{
  "n_layer": 16,
  "d_model": 512,
  "d_mlp": 2048,
  "activation": "tanh_gelu",
  "bias": "all",
  "tie_embeddings": false,
  "beta2": 0.95,
  "lr_head": 0.0039,
  "warmup_steps": 484,
  "train_tokens": 1339000000,
  "steps": 5506,
  "dataset": "wikipedia_en"
}
MLP neurons of a small language model. Each row is named by its layer, matrix (up: input weights) and neuron, and shows model dimensions 0-127. Each number is 128 + 24 x the weight over its row's rms, rounded and kept within 0 to 255.
A block is one neuron, or neurons of one layer that tend to fire together. After each block is what it responds to, as a language model described it from the Wikipedia text at the highest values.

L13.up340 [103 113 112 143 135 119  85 159 137 114 148 119 113 114 105 171 126 125 118 118 111 103 162 127 126 146 128 156  98  90 140 135 108 153 120 102  64 148 126 133 142 139 102 101  94 136  71 168 121 146 138  99 113 111 160 119 135 141  90 131 165 122 117 167 123 142 160 113 148  87 120 146  95 105 123 111 114 110  80 101 111  95 163  85 117 165 160 116 134 134 140 117 164 123 120  98 183  80 111  70 100 177 104 118 169 171 114 134 104 147 129 118 138 132 112 114 133 139 112  97  92 107  82 103 115 131 104 102]
L13.up557 [128 164 137 157 158 100 146 129 100 141 129 188 132 114 120 151 126 145 127 125 114 132 130 117 172 130 104  84 146  98 126 114  99 101 132 182 102 149 116 116 126 131 140 176 141 111  68 148 123 124 161 116 133 143 120  82 121  94 127  90 148 133 117 143 132 136 156 116 122 124 111  88  93 119 115 110  96 129 170 137 137 131 166 116 157 162 111 120 128 115 136 130 104 113 116 134 113  85  97  81 110 121  96 164 134 154 134 125 120 122  87 126 135 144 152 109  95 143 104 106 145 119 162 132  88 171 133 137]
L13.up591 [123 112 150  91 132 138 158 105 149 115 133 122 162 100 160 121  99 137 135 133 155 160 184 138 186 123 139 100 146 103 129 117 158 107  93 102 131  89 120 113 112 175 144 178 162 142  51 142  73 145 112 139  99 112 102 134 129 145 103 131 158 121 126 146 133 140 110 131 114 123 133 150 116  48 117  54 167 151  99 119  97 125 164 104 108 167 150 110 129 145 122 169 166 133 127 115 174 116 108 144 143 132 122 117  75 134 186 122  93 100 108 104 113 143 139 118 127 140 141 129 154 164 148 169 125 166 166 112]
L13.up695 [157 113 138 193 135 122  75 137 131 118 149 113 131 161 130 141 150 116 194 135 100 143 161 115 122 121 116 152 131 139 106 145 151 107 148 120 110 101 123 152  85 104 122  87 152 149 117 169 136 107 143 107 166 133 111 127 102  78 124 172 128 129 132 180 135 110 149 107 131 110  92 157 135 152  92  98 131 149 158 143 117 125 114 134 107 159 145 159 143 149 140 136 115 127 123 164 130  93  94 144  95 134 109 148 117 170 151 117  63 124 134  65 108 108 116 157 132 145 121  91  94 125 127 128  88 126 160 113]
L13.up1372 [152 132 154 167 116 140  95 171 174 128 146 157 110 107 172 109 160 137 138 137  92 112 142 117 139 107 125 126 112  90 131 114 131  95 122  95 112 124 145 112 127  87 119 178 114 140 117 133  86 168 136 111 131 151  92 136 122 103 121 178 160 113 129 163 171 119 129  77 164 151 100 125 105 142 122  98 156 119 143 100 114 156 144 135  98 151 154 125 103 129 121 176 193 141 143 111 130 112  71 146  93 100 128 128 155 121 158 123 118 103 125  92 145 129 173 179 120 124 131  94 161 168 136 128  72 131 146 120]
L13.up1701 [130 146 120 163 126 131  83 120 115  74 112 137 141 165 113 131 163 142 128 114 137 153 130 118 103 130 131 120  81 115 139  87 102 130 105 111  92 140 124 105 173 136 121 148 118  98 108 114 128 137 160  92 138 151 127 125  75 127 153 129 145 149 111  82 133  64 131 107 131 156 130 107 130 107 111 145 159 120 101 102 124  97 129  98 138 141 127 119 161 159 132 115 121 171  52 106 110  49 136 125 113 126 142 144 150 146 162 106  90 109 131 148 149 116 132 116 121 166 126 133 149 115 130 133  89 153 125 167]
L13.up1846 [151  65 157  98 128 119  92 166 126  95 153 153 127 133 133 110 158 136 139 124 113 102 177 136 134 146 126 120 118 100 140 129 116  97 107 145 132 129 132 127 135 130 140 141 114 120 118 141 120 114 161 146 125 147 116 141 106 118 120 116 104 134 141 167 148 144 129 132 155 136  91 110 119  92  93  97 135 102 142 141 147 151 151 102 119 147 136 129 119 199 140 117 155 132 104  87 146 118  96 121 116 157 117 129 122 146 136 140 103 134 118 156  85 120 144 156 112  80 100 105 135 139 126 148  75 165 176 144]
L13.up1949 [163  78 136  98 144 105 121 128 147 107 149 169 148 113 136  67 106 131 149 133  76 120 121  78 126  77 113 151 143 117 125 103 104  53 180 145 118 144 121 119 125  78 122 141 130  87 143 155 131 148  92 154 163 162 110 122 144 139 143 120 150 145 123 158 134 116 116 122 136 113 138 132  80 133 121  92 153 120 125  92 141 132 140  86 172 128 159 124 128 134 159 154 141 106 121 110 127  94  96 115 140 143  84 170 139 149 128 123 150 170 161 101 130 114 203 114 131 127 149 129 124 116 110 131 160 138 119 100]
Responds to: Function-linking verbs/prepositions. Verbs and prepositions that introduce an object in technical or database descriptions, such as supporting, integrate, identify, uses, and classification of.

L3.up513 [130  87 118 104 117 127 111 107 134 119 166 142 110 127 140 130 119 163  88 137 111 130 117 102 130 167  71 118 151 118 156 111 144  82  99 145 136 113 111  96 123  89 124 128 143 155 123 181 128 132  88 129 102  80 155 130 166 130 159 121 137 151 110 122 203 120 131 132 140 111  95 132 116  75 118 157 149 108 119  81 127 142 114 131  58 162 127 129  89 140 138 128 174 139 140 108  94 145 112 103 137 104 161 115 136 155 138 146 135 134 138  95 104 130 210 128 111 100 107 140 149  94  89 117 105 168 102 133]
L3.up595 [113  99 108 134 126 125 129 129 119 155 144 152 116 132 169 112 104 178 106  92 141 119 102 127 128 123 107  76 145 117 117 146 157 101  66 143 123 124 154 128 187  97 156 117 118 159  95 126 154 115 137 100 138 153 119 142 146 127  88 139 110 128 128 139 130 162  84 187 156 138 144 143 134 118 120 155 111 100 130 105 109 158  78 148 112 117 156 149 148 103 132 158 146 139 127  94 110 131 139 130 119 116 104 133 136 141 137 114 121 125 121 151 113  99 133  95 106 124 144 141 103 117 108 132 136 104 128 123]
L3.up843 [ 93  78 110 147  77 134 124 148  76 141 148 105 148 113 155 118 156 140 129 103 125  99 137 148 157 143 135  84 138 160 144 109 177 124  96 103 138 136 144 137 108 129 161 117 121 127 128 207  97 106 103  97 142 113 106 108 125 130 137 100 102 146 136 129 168 156 122 162 142 139 114 135 129 140 112 119 147 159  73 142  89 149 116 120 158 110 125 115  97 123 178 177 135 109  93 142  98 136 108  89  82 145 119  73 137 122 176 120 110 158 110  80 132 111 176 145 100  92 108 146 157 128 119 137 119 149 114  88]
L3.up863 [129 132 133 139 104 157 107 127 130 119 165 158 150  91 142 114 118 121 117 139 141 135 132 116 121 124 170 137 148  70 158 144 140  82  97 152  98 152 111 115 125 115 158 160 147 137 167 140 106 137 106 115 105 125 123 132 147 138 120 142  80 109 126 127 127 112  88 131 137 117 159 141 129 115 129 149 154 124 132 133  75 115 119 106 151 129 135 114 131 125 152 144 128 138 153  70 117 146 104 144  59 178 192 105 109 130 161 131  97 143 115 110 115 149 136 104 125 132 128 174 138 173 147  86  98 116 119 137]
L3.up1029 [144 129 136 130 136 128  98 106 146 137 125 138 141  89 143  96 142 142  89 129 128  94 154 119 131 131 138 121 145 108 126 114 114 100  79 150 151 161 136 154 135 126 155 140 109 168  93 200 115 105 126 113 144 149 108 155 145 138 122 128 150 132 137 114 154 100 128 162 112  99 144 120 142  95 122 127 112 163  97 135 115  87 156 117 141 136 123 117 129 140 128 120 145 134 122  89 153 136 140 135 109 185 129 120 110 142 166 161 101 118 105 139 146 122 127 151 136 122 135 133 108 138 130 117 113  95 105 162]
L3.up1591 [129 129 107 158 129 142 132 129 152 154 150 148 102 137 173 138 116  93 134 128 127 117  95 121 136 145 115 142 102 119 136  92 123 150 142 189  82 146 132 161 122 153 143  92 115 136  87 184 149 141  81  89 138 136 104 125 137 134 117 133 179 112 110 126 150 147 154 123 140 103 126 128 138 103 112 147 100 128  86 158  83 108  87 107 168 114 103 125 151 109 126 162  93 140 147  84 155 110 124 108 126 155  93 137 125 130 133 104  45 119 127 138 109 150 123 129 111 109 127 153 106 136  98 145 118 142 112  87]
L3.up1814 [108 117 131 152  91 104 101 154 111 111 127 154 125 107 126 131 170 145 119 134 139 147 145 118 127 133 110 126 124 103 147  62 155 115  88 165 155 117 110 133 128  96 158 135 126 171 111 163 140 123  67  88 114 136 130 133 161 114 127  99 122 133 136 138 153 108 108 139 197 137 125 131 126 102 111 174 145 140 110 113 132 148 134  96  96 111 145 180 106 146 135 162 129 135 117 105 138 111  99 114 109 175 126 113  85 112 132  68  96 128 121 120 134 129 132 115 147 111 127 165 102 130 110 121 116 156 174 112]
L3.up2028 [133  98 137 152 139 136 106 161 132 148 142 111 160  79 139 117 138 108 134 162 147 110 131 140 160 136 122 140 156  83 124 135 166 135 116 160 133 121 117 141 147 124 105 128 145 120 132 168 131 140 111 100 104 134 117 187 146 133 150 132 140 128 115 171 132 146  88 116 154  92 121 152 146 112 105 139 111 125  92 143 104 168  88 137 140 159 132 121 117 124 122 148 116 136 101 118 111 125 120 150  98 139  97 126  80 115 140 118  95 144 141 140 104 140 160 127 112 116 157 178 124 143 124 104 105 107 102  67]
Responds to: Predicate participles and modifiers. Past participles or adjectives right after is, are, been, be or the in technical expository prose, such as included, found, traded, shared; weaker hits on prepositions like on, at, in.

L3.up22 [118 107 174 120 160  93 122 153 172 127 148 137 173 104 155  81 110 103 171 123 112 178 139  97 119 143  99  88 101 130 103 152  98 144 101 101 144  85 137 137 154  87 165 111 119  99 114 127 124 131 101 122  98 121 129 109 111 104 140 122 129 115 195 151 103 118  89 116 152  74 176 126 141 163  92  99 141 127 152 108 108 134 141 129 109 128 134 123 122 127 124  94 119  98 157 119 129 128 152 137 136 112 134 152 126 113 150 154 121 166 129 128  61 155 143 133 109 125 129 104 142 118 116 130 140 110 145  98]
L3.up122 [109 138  94 141 153 141 119 124  82 135 149 158  90 156 117 107 128 138  94 141 106 149 124  81 111  97 137  65 181 167 118 130 120  84 110 117 135  89 126 108 153 115 165 119 202  93  78 156 101  90 138 145 123 128  99  80 112  69 133 130 132 122 128 121 156 132  99 135 136  97 122 181 114 117 109 127 133  95 154  98 136 145 151 136 127 118 146  95  79 141 111 165 102  97 133 135 141 107 131 111 103 147 104 119 132 121 152 131 132 162 137 129 148  95 158 127 114 149 152 168 135 121 123 117 147 127 122 134]
L3.up978 [107 137 157 123 112  95 116 101 129  69 136 116 111 160 153 128 118 143 145 127 154 126 128 108 129 123 120  85 139 130  93 133  89 125 111 170  96 114 134 157 129  96 159 114  94 151 112 168 140 134 129 100 122 137 168 138 109 159 105 116 110 130 128 104 122 130 135 164 132 108  81 130 149 118 137 122 117 165 138 105 122 107 125 125  89 139 127 144  79 108 126 171 109 118 123  96 146 121 103 110 134 108 130 144 152 134 135 108 100 195 117 108  67 128 157 150  90 119 128 152 136 133 128 147 120  89 163  87]
L3.up1000 [138 138 135 114 170 114 169 127 100 112 156  99 106 155 106 114 106 138 173 138 135 160 181 130 140 142 103 104 114 146 100 141 105 140 112 119 125 108 132 125 179 107 118 133 132 118 142 121 117 170 131 126 112  92 128 140 128 123 126 124 119 103 119  98 144  83 126 122  98 115 125  75  93 116 103 124 124 105 135 130  85 120 142  93  91 118 119  91 119 131 126 142 148  86 107 103 193 126 132 144 134  83 181 136 120 121  97 117 109 120 158  89 121 151 114 118 132 114 126 119 119 144  73 119 144 132 135 110]
L3.up1138 [156 127 145 183 147  34 132 129 121  88 147  97 117 138 124 117 130 138 118 114 129 116 137 135 163 150 135 112 102 122 135 154 114 134 128 160  92 114 120 147 128 120 158 123 133  96  91 155 104 138  94 133 117 146 134 146 141 151 130 103  96 121 118  88 108 101 107 128 116 143 144 106 135 139 120 114 144 142 150 121 147  79 143 108  98 138 127 151 118 133 123 124 173 134 160 111 139 144 105 129 127 109 168 127 137 126 129 109 125 187 148 110 130  89 125 138 145 115 127 126 160 131 124 162 121 114 133 115]
L3.up1428 [113 138 103 151  83 112 109 101 112 148 123 111 110 173 153 150 122 170 126 135 111  96 156  84 156 130 115  43 117 122 150 117 117  94 106 170 147 139 174 153 137 105 133 123 129 157 146 178 110 130 109 120  80 131 137 128 109 180 128 134 126 137 168 151 137 110 106 128 159 121 138 130 135  85 140 131 145 101 140 105 128  91 147  99  80 128 148 125 125 129 125 164 142 115 118 127 126  98 106  95  77 139 147 132 118 123 132  92  90 161 119  92 101 103 119 120 136 144 127 147 123 156 101 123  82 130 149 128]
L3.up1705 [168 124 123 146 160 104 123 145 115  81 124 108 135 153 149  97  97 154 141 160  92 130 122 114 145 174 139  78 111  89  73 104 112  95 135 130 148 127 195 145 125 134  98 139 137 128 145 131 117 130 106 129 119 152 137  80 124 152 118 118  76 105 137 159 166 102 124  95 128 113 112 149 118 122 123 135 143  84 104  85 101 143 100 127  87 146 209 155 111 129 124 153 128  98 128 129 135 124 138 124 122 133 150 155 139  60 113 117 121 159 136 132 130 106 131 144  89 125 120 144 139 147 110 118 108 141 131  72]
L3.up2033 [139 139 124 133 120  74 139 132 113  97 117 108 135 169 122 113 102 136 116 168 136 119 132 128 127 155 115  76 115 125  90 167 125  94 121 107 137  91 160 173 121 127 164 174 124 127 108 114 106 112 133 127 101 116 114 106 127 129 139 112  99 150 153 134 105 139 113 127 119 124 125 132 128  95 114 123 144 116 139  77 122  99 150 141 130 122 162 129  80 117 146 130 123  89 135 137 106 109 115 141  89 127 112 138 123 123 205  92 123 156 175 108 119 118 118 163 121 131 131 146 135 159 130 138 108 118 105 116]
Responds to: Wikipedia table cell values. Tokens filling cells of pipe-delimited tables, mostly numbers or column headers in league standings, squad lists, election results (39, Goals, 177); also census prose figures.

L3.up159 [ 99 172 119 129 109 133 163 140 138 116 146 129 147  94 118 115 106 110  77 123 120 115 127 119  90 144 134 121 122 129 100 113 164 121 167 164 131 127 126 108 114 146 115 122 160 132  40 173 144 155  89 103 116 148 138 141 147 130 118  77 126 146  97 143 154  87 119 113 112 126 123 117 122 116 131 131 138 103  74 118 141  63 136 105 188 111 122 129 116  99 166 145 126 137 140 111 163 167 136 128  96 156 121  97 107 172 164 115 129 147 118 115 139 122 136 112  92 105 100 183 123 159 140 141 125 145 124 150]
L3.up371 [128 130 148 175 103 127 115 142 109 103 171 127 113 126 151 115 128 121  99  83 154 105 146 133 132 113 133 138 158  98 138 173 110 102 114 127 140 158 134 152 162 133 150 183 150 126 128 203 118 123 113 131  85 102 111 149 124 107 126 111 117 154 132 112 156  82 116 139 129 109 115 148 114 140 105 141 145 140 166 160  89 129 151  75  84 104 133 129 144 162 142 155 114 123 103  89  98 106 103 142  68 134 102 112 122 119 152 111 109 167 119 124  80 125 142 123 141 118 108 170 188 128 129 144 119 131 177 121]
L3.up1003 [115  85 115 155 139 122 147 154 104  88 143 114 120 152 139 126 118 152 102 124 113  96 127  93 134 177 125 112 147 124 143 104 136  71 160 147 159 108 131  80 186 159 143 122 191 151 114 171 134 118 135 129 124  98 128 160 124 136 135 110 119 173  89 138 190  94  78 126 129 145 128 164 113 162 120 134 179 128 160 129 102 115 133 124 142 115 132 113 164 188 129  85 130 115 122  96 120 142  55 123  99 115 157 104  94 117 144  97  96 149 115  77 120 144 154 143  94 107 127 202 126 136 125 116  81 122 132 154]
L3.up1304 [145  75 157 124 119 140 140 110 164 102 167 137 138  91 107 101 162 145 101 130 146 121 187  87 117 138  98 109 102 102 152  69 121  98 126 141 121 162 160 159 128 162 122 143 137 136 129 157 127 129 133 103 119 112 152 143 149 100 123 119 135 121 121 127 154 126 141 113 126 122 115 121 108 161 138 131 128  84 138 141 109 102 135  55 121 126 132 152 141 159 123 107 173 120  96  95  98 121 116 113  90 122 165  92 120 142 146 161 101 134 145  99 135 100 131 102 132 149 142 155 166 153 105  93  83 130 151 137]
L3.up1410 [118 122 101 181 144 139 110 168 131 127 138 139 165 127 136 119 129 132 126 109 128 114 156 149 156 147 143  95 148 134 191 112 121 114 143 139 101 181 173 120 171 112 125 160 137 149 132 191 115  78 140 118  89 137 144 163 149 129 125  85 159 101  79 129 146 119 101 145 136 120 116 130 111 159 114 155 144 140 117 141 109 113 111 100 141  97 174 157 122 154 144 148 152 143 104  64  90 104  91 129 127 185 145  92 134  87 115 143  75 144  67  95 121 133 192 154 126 106 151 158 105 144 143 132 103 114 113 116]
L3.up1573 [106  93 147 161 126 121 109 135  97 134 192 121 115 149 135 115 155 145 117 134 154 101 126 158 157  99 110  87 126 116 128 128 120 117 123 161 142 115 127 147 122 126 117 100 143 120  97 105 169 188 101 111 167 138 119 116 151 115 131 100 113 139 119 124 164 128  87 124 132 149 119 143 101 120  99 136 101 159 159 113 149 116 114  85 104 172 118 135 152 171 118 159 138  95 123 121 142 154  72 122  91 113 131 126 145 164 134 146 127 143 130 142  98 119 123 135 128 135  98 153 146 105 123 123  97 136 164 130]
L3.up1793 [125  76 114 174 146 138 148 112  95 148 164 119 123 130 132  83 135 165 118 141 138 114 108 118 138 106 118 113 133 113 143 147 133 156 129 193 141 110 143 118 163 123 144 133 142 136 102 149  95 122  82 130 139 141 138 104 125 136 107 133 142 158 116 148 215 132  93 143 142 121  93 147 108 140 106 127 136 114 118 114 124 143 123 124 118 112 145  81 130 145 133 127 181 152 150 121 116  94  71 161 117 134 133 117 118 131 152 154  90 193  95 119 124 135 116 156  79 114 127 152 118 122  95 116 133 162 151 117]
L3.up1978 [135 120 120 135 138 148 111 110 104 129 162 129 111 135 124 121  94 120 127 102 123  96 139 122 153 122 119 149 119 120 139 101 134 114 157 144 139 136 132 123 172 126  96 115 149 125 146 154  89 100 106 110 137 124 132 155 120 137 136  96 146 107 171 184 133 153 109 133 151  90 100 109 150 121 124 150 175  84 134  87  92 132 132 129 124 133 127  96 110 174  91 105 123 126 143 113  75 152 184 129 101 134 121 108 144 127 133 119 105 152 172 113  62 157 120 134 106 110 147 185 129 131 133 134 111 102 121 117]
Responds to: Main verb after subject. Fires on the main verb right after its subject or a modal/to, in expository text, such as requires, have, provide, hosts, had.

L2.up1621 [148 158 107 124 171 158 120 108 173 142 135 157 129 123 140 103 116 113 121 151 136 118 159 122 129 125 146 111 143  83 187 118 149 151 126 119  85 181 127 100 131 163  87 104 126 122 119 232 126 140 108 132 156 143 121 181 142 136 130 120 126 126 125 135 166 118 101 141 165 143 132 120 116 114  84  83 136 153 131 168 122 118 124 112 142 125 110 122 130 123 126 123 119 137 125  83 186 127 131 126 115 185  93 146 144 160 141  84  54 149 133 123 111 132  91  66 122 121 121 100 133 130 106 155 110 144 135 134]
Responds to: Technical noun-phrase heads. Nouns ending a noun phrase in technical text: plural -s in chemistry (residues, silyl, carbanions), ship words (boats, hull, vessels), also the/of.

L13.up189 [103 129 156 153 121 141 106 171 157  99 116 117 113 137 136  93 115 138  78  87  72 151 143 115 124 150 141 161  98 148 124 113 156  93 126 145 128 109 126 109 116 160 139 137 143 138 120 171 141 104  95 156 144 107 103 144 123 142 168 101 125 141  85 177 147 126 155  85 151 168 129  76 132 116 137 152 123 118  84 112 135 105 120 124 118 174 112 147 141 141 144 122 130 114  72 131 137 125 155 129 125 165 137 150 118 120 118 111 105 147 122 132 144 122  15 105 131 115 105 126 133 144 114 168 133 112 126 127]
L13.up649 [135 125  99 121 130 142 103 130 127 126 119 108 118 141 137 151 138 135 124 115 115 171 117 161 133 157 139 130  86 136 131 124 125  96 166 132 149 124 118 119 120 111 130 169 113 114 141 172 159 157 127 158  98 104 143 114 159 113 105 134 177 132 109 146 161 120  94 118 155 151  92 127 120 111 120 132 108  98 152 152  81 107 152 113 138 131 124 171 126 128  96  94  95  98 104 119 112 119 135  98 134 133 133 104 149  96 129 105 123 191 142 131  87 123 106 117 152 110  93 103 135 159 136 146 153 218 150 167]
L13.up876 [123 109 123 154 130 146  94  87 127 163 114 136  83  96 162 119 101 131 114 132 107 121 153 130 129 166 150  85 139 129 128 106 153  88  94 123 139 170 124 120 105 112 135 137 122 117 159 150 134 109 111 107 135 135  87 136 146 112 127 104 143 126 130  99 145 135 133 110 155 144 111 106 144  86 135 127 107 133  83 116 118 135 113 121 165 194 101 121 165 130 144 136  98 120 159 109 150 169 142  57 119 160 122 144 136 145 123 125 128 140 128 114 111 122 117 102 122  94 125 155 167 157 146 106 128 126 133 114]
L13.up1424 [143 106 145 120 155  89  83 127 147  93 149 127 143 159 114 135  78 152 101 112  85  80 137 125 133  88 122 101 123 142 135  91 118  80 121 162 139  91 149 131 104 138 125 134 127 151 131 101 156  98 132 173 131 121 158 109 119  75 179 139 127 136 119 142 161 144  96  97 149 141 107 142 139 123 115 143 102  86 129 114 154 119 135  82  99 130 138 138 159 150 102  98 124  91  96 159 140 106 130 103 137 138 107 126  71 139 146 141 120 123 129 141 164 132 134  82 113 160 106 135 174 156 126 123 138 143 157 111]
L13.up1571 [143  61 156 131 144 142 126 126 102 102 169 130 110 125 168 138 130 117 119 113  96 140 152 132 111  97 137 150 136 117 149 122 148 103 134 104 133  90 127 106  90 143 155 116 177 123 147 173 192 150 109  98 160 141 135 108 133 153 154 142 150 176 114 126 135  79 125  64 104 111 136 130 148 140 109 114 169 109 129 122 136 101 140 111 195 108 108 161 143 164 134 130 120 102 122 119 148 134 115 115 124 174  88 129 123 125 134 130 118 163 132 132 135 107 146  59 145  87 155 135 124 130 163 145 149 140 146 124]
L13.up1610 [108 122 125 132 125 154  98 131 157 132 139 110  91 143 184 108 104 173 138 123 116 107 156 126 144 136 131  85 149 162 131  93 150 102  72 169 133 110 148 132  78 112 152 134 139  81 137 141 160 146 165 158 145 125  94 107 120 131 110  91 123 127 152 114 106  94 110 105 110 153 147 101 120 110 102 126 107 128  80 147 112  86 133 138 125 154  94 125 130 155 154  94 128 121 113  98 179 151 112 138  99 181 146 100 109 128 143 114  66  97 124 131 143 144 115 140 116 100 126 132 121 144 152 194 106 164 145 152]
L13.up1890 [ 95 174 181 139 110 142 117 119 101 111 180 112 139 133 152 137 140 122 130 114 161 149 141 138  92 149 108 148 144 159 137 160 126 104 127 133 119 139 140 108 113 147 123 150 152 135 116 142 131 186  83 128  83  94 137 110 109 122  96 125 156 141 157 185 127 162 121 100 163 137 107 145 106 144 129 117 134  87 137 123 127 143 108 133 146 137 129 162 132 128 133 162 114 127 144 105 145 100 148 105 138 115 136 142 139 155  89 144 142 131 160 132 127 113 115 181 128 100 106  92 118 148 151 159 153 148 114 123]
L13.up1989 [169 107 135 133 126 149 119 172 120 120 153 138  95 117 170 153 133 124 119 144 119 103 160 110 151 121 153 110 106 104 122 106 135 105  92 140  79 121 130 118 170 151 159 157 162 132 126 150 104 150  85  97 127 166 102 115 136 109 157 115 126 117  93 144 154 126 126 112 125 116 119 160 105 117 132  98 121 107  92 127 115 133 102  55 126 145 141 122 167 170 137 120 111 105 123 110 170  99 140  96 131 121 105 160 106 184 127 134  82 129 128 120 141 114  31 129 124 101  98 138 132 118 110 146 148 146 129 115]
Responds to: Disease and list contexts. Function words and word pieces in medical passages on illness or treatment, such as suffered from, the treatment for, died of; also items in enumerated lists like olives, grapes and bulldozers, graders.